Weights of a small GPT-style language model, trained from scratch on English Wikipedia: vocabulary 4012, 17.4M parameters.
MLP neurons of a small language model. Each row is named by its layer, matrix (up: input weights; down: output weights) and neuron, and shows model dimensions 48-239. Each number is 128 + 24 x the weight over its row's rms, rounded and kept within 0 to 255. Numbers have three digits each.
After each neuron's rows, "fires after" lists the tokens most often just before its 100 highest values on Wikipedia text that the model never trained on. A number after a token or word is its count.

L5.up385:129104101122148119122133143023113164117156102129119151159140091113144109125146102149144150120112133091118124149146146133154146090145137112086143147155136122129144151150111122084124158079085168139132129132153098122136093075111099131156132131142097154123143116156119136125111149128127093125131146135144134097114114105154140103113126152142168100121122133100102115119100092077112108128122098108128081128117135144117082118116144190153107106118123171127141123101133095106124092115129130140152133120111098111152167111086128127148133118063146137143121114160129116107099125138131163145
L5.down385:072119163153100112126095122197137101134096137106088120121145178118102149195144150132104138105101129137133119110080127133125089154144123169072104109141133128152146125094099133132149114158143086104107096150149145153078156141161136135149132107151108129097129140074133118115127116101114144098100100104084121101113142163118147120144112169131117160144158146119153115110149137184171163145074136109113110088122130161139124138114117100117137130147140113124128158151132106099117192187145104160078165156147091144158102134134150127141115161158141101130131138128142101136103120111107096158
fires after: " United" 19, " t" 17, " U" 11, "S" 9

L5.up449:134153169137110112149107113154127114127130114155119168153103114155157136091131117129110136135095123138117091157116173166104095133091111119139143141153125117113139125167131107126126157133103082106098133128134130188155094146150107121169122133119113173109160128116100095135142145116121109165088089101153103105113144161119142091125171129096161164140147122104148138152089112128137080129120168158113105153123120089184174169120148112106117165137124150097114106100128110121102116134130134127137161174135081139106124144077129073112137124108142149155127147133134137136130166139099151182
L5.down449:152152081143075137112149122128156145172124168085112134129165111089122091157179149128102129135151142114090129082105140102103100118135123141134141118090153154188122130080084138147156114116130174176145116126114114053100144152109149140110118122129150118108140113145104141142141103137111113110158148144092137167137123156119113184142122129132114145094129093126136106097158125113138170160103092107171151103112145128125135103147144134154138125118115158094108129106144125135144152131106111098111126069119132135160121117158153181165110167149123120157121149124133103103126086118132100082
fires after: "–" 23, "9" 13, " Ad" 6, " D" 6, " f" 4, " was" 4

L3.up1666:160147127090156101174156086130141123127134118140165121133113168080121161128152131116164171102126110110106127176133097146095138131164134146130121145140136118089131117143120147116165158118081094081100087103137148141097134108149169122115107125111137129157123111136156119122091143130122156157120113163135109149134129114129160157126116080118057160127182145173129125169133122110135100124159169099121100098161136121123130130077098128145101130123150140116127127112129098144105109118121078179154097136135140154147146156118089075135139134131128134135125120095108123110126151200119109129
L3.down1666:064086150179097137087108129125137173161155153110137113164129096136137090129152126135108122163139148166126122122088089145135133077117143107161140122149127135149141116124131166160112129145170179108108218148115097138133154161160072130140171177132114110141121138131122116146099143140077110098117120130139121123105123127130135136107129146094175111139116104111153166123107087180128167092118108153136127153089128141165150137152145158133116150129104117095125140170114139100122114118132131123168150128119058126113125131129163148104127157112159129124119113143129100103138087072116163104
fires after: " p" 16, " d" 11, " ro" 9, " c" 9, " g" 9, " m" 9

L5.up1856:127115139115144139162111129119141134113101159148128184137130158146099136138120111105135140115143154099144101124100129118093154108136139135118123107138104134117154125124137139124104179135165150168140114138171141115167134128156142141139127107133131149148142139148150122125112209168102162149139118110097176083109149116112182112164175117123152142093125117121114129122087096115126121119138124153122143112145123118159155110085134170115125122162118163110176140131183124104131120114131137157095127133126115095164132100088146127177119155113116138161150102148137137130134146108093160147
L5.down1856:164106157133127138128158153142126120152157101127161093108111100123141176080132138157091112125112139101098135105108154142176154145109135123103143131178164146124138119124157111135152106129138098132127147154125102115114134109108120064138122155125140118154097156108137140108172111108167112130122144169149094119110104132173084140111072170097142097130168137108128135134171154112114144150129137127099049132136126073128105154148138147149136107076131107102107122130076126157085124150148131136134127129155133145135129138141141054118165155142141131117143130183141157142141128145146099131
fires after: " D" 21, " J" 15, "in" 7, "aj" 5, " ex" 5, "9" 5

L3.up1333:137119163139127141157113129174154162094114148148110138129136125135129124119155134107158119086111014157129179141097117152080091093089086120142153137125147149105132114139192117135129152154122144132104131108108073147134138112128121118116131123122121136134121120149155159119159110088131084113156092139137131135111100116115137088144124138140098126144103129126158146147132147139132130117142163112176135112088129115100151082099168075143114137151128126120124140104140128114077094112161119129113126114149142157112118182130161115120138155134145134178165174118129079152150131163100110147
L3.down1333:136079113116100114124139152113135095130152106073136149147111125116132127146119094154128109174105186114112129116144148117159137152173143139090129148112118080157153113080087130098138128147110178088133133177120133110126149127131126159147121132141120142138123140131121100121109116144148117124111114141149124133128142116132093182111161124099127085101115140116137134089098123123152129142123103156071135147163136147133128157110111166082155134119093105138135120128137118137183154129095100106164108134120114074140150129122118140136118077093155111096113099106129160157117122117115149124
fires after: "″" 15, " M" 15, "l" 9, "ul" 6, "ic" 4, "°" 4

L3.up1671:166176124135133142096111112184114129145101101137118137144133153145143114166089113142118130089129071136118114148103140127134164082144171127116121110103127096077161083180099074154100155103139119131122098106134137146107143123123112150108144100114132102152125137153125117169088122119158106117131144189127163131135113116114107130091188079115107138117134141143121126140118110119133126137121130082128139122165125129135107115103091125099164123150115150116104166139147126115137119124147138087164105117097141138149146152144107147136130100079144126144129169201190099175110127155089104165
L3.down1671:077090120130130143131137144070129125093144121105133122141107091123120109126181152105128141138126169106135158146182103155143117160117118106128136136146132116147141126101149141126133123165132144118122128117138097141139083119141150122150102138103106155090143118110111153113115123133135164114121127073133109121135123150122174117140095154117142105168103155127143145129117108127128145139103146164137077130146109119126156144073135109167096102116163101171153120088088171141127144114130120166085163117183135107101136156105183110123132153155124102109137112055128172096143115114153122066
fires after: "\n" 16, " c" 15, "°" 9, " D" 8, "i" 5, "ul" 4

L3.up903:131142153154147118125135154135124083119120151163137120096109155143146112115185129161111111142154143088128117177136132119139099124138123144119154104102121145105133100118149146101164123125152114153104173084081110113133103095147163114139107124157109148144136156159116145083116154132144160155134118158170134097115158129120148135146112094131110126104092154147122097137142130108145129108164132156139134137141144103126133126149138149148085123150123106120137134090164123143111099163119087108187151145171144098093141140117134153117180110131188093107192141130140086177102119176106108203
L3.down903:123154119134094152155126089137116169122114129141131145168141117130112171157092110100150151116133126139113130078146111164105171112132156138121130163143141123175140129130153107152093107131109139119140088129112123123090128160097117157128156120100139151133125123135127093131166100147104099116105125063081130153142096137125132121112139151102152138166180078110156158126142100157107125138107124131090118127149096146111166107137106118127141112098136177151131121126131158127100153132138168163092116137089113164150164122159155101159092162088082146143073134108102137082156096097142185087
fires after: " m" 31, " M" 17, "m" 5, "ug" 4

L5.up1362:135126174133083100159085109116112163098135132101138130132179156122108129102191133126123127121119132104127143109147176115132126054140087118133136143131192148102135162169152110113077114118137121133079101143104148135119113124175137144131113117116117109129136153114114119129127128105087167100107144146117155128109107133151138109140130158141141136149129108113106170129151089129113082132156099134142109129074125157120107196144161150132150149138149103146139150116118140116083139116158110122149123126130093136133119143076142087180164109110111100123126127113136157118162134145106172130
L5.down1362:097107140098111128129159141119135089102139118123114103144084140115114129151128106123138130092125148147160113110124103154151122159116142165105110144142113141152064087129122161130149121132121160123133108144133087126162128122147151101125155091175140114081125088105132143176123118108164126148144114121118133147135148099105138147141154114062153161126102156118118151107109117101153177136131181093114153098149155131085133102126114116120144140119190116140118145141138118124162153093129123145102158142123146071133163128123107127111143102145129105152126094108136129137133127154098108130
fires after: " S" 23, " s" 16, "S" 9, " " 8, "\n" 7, " sp" 5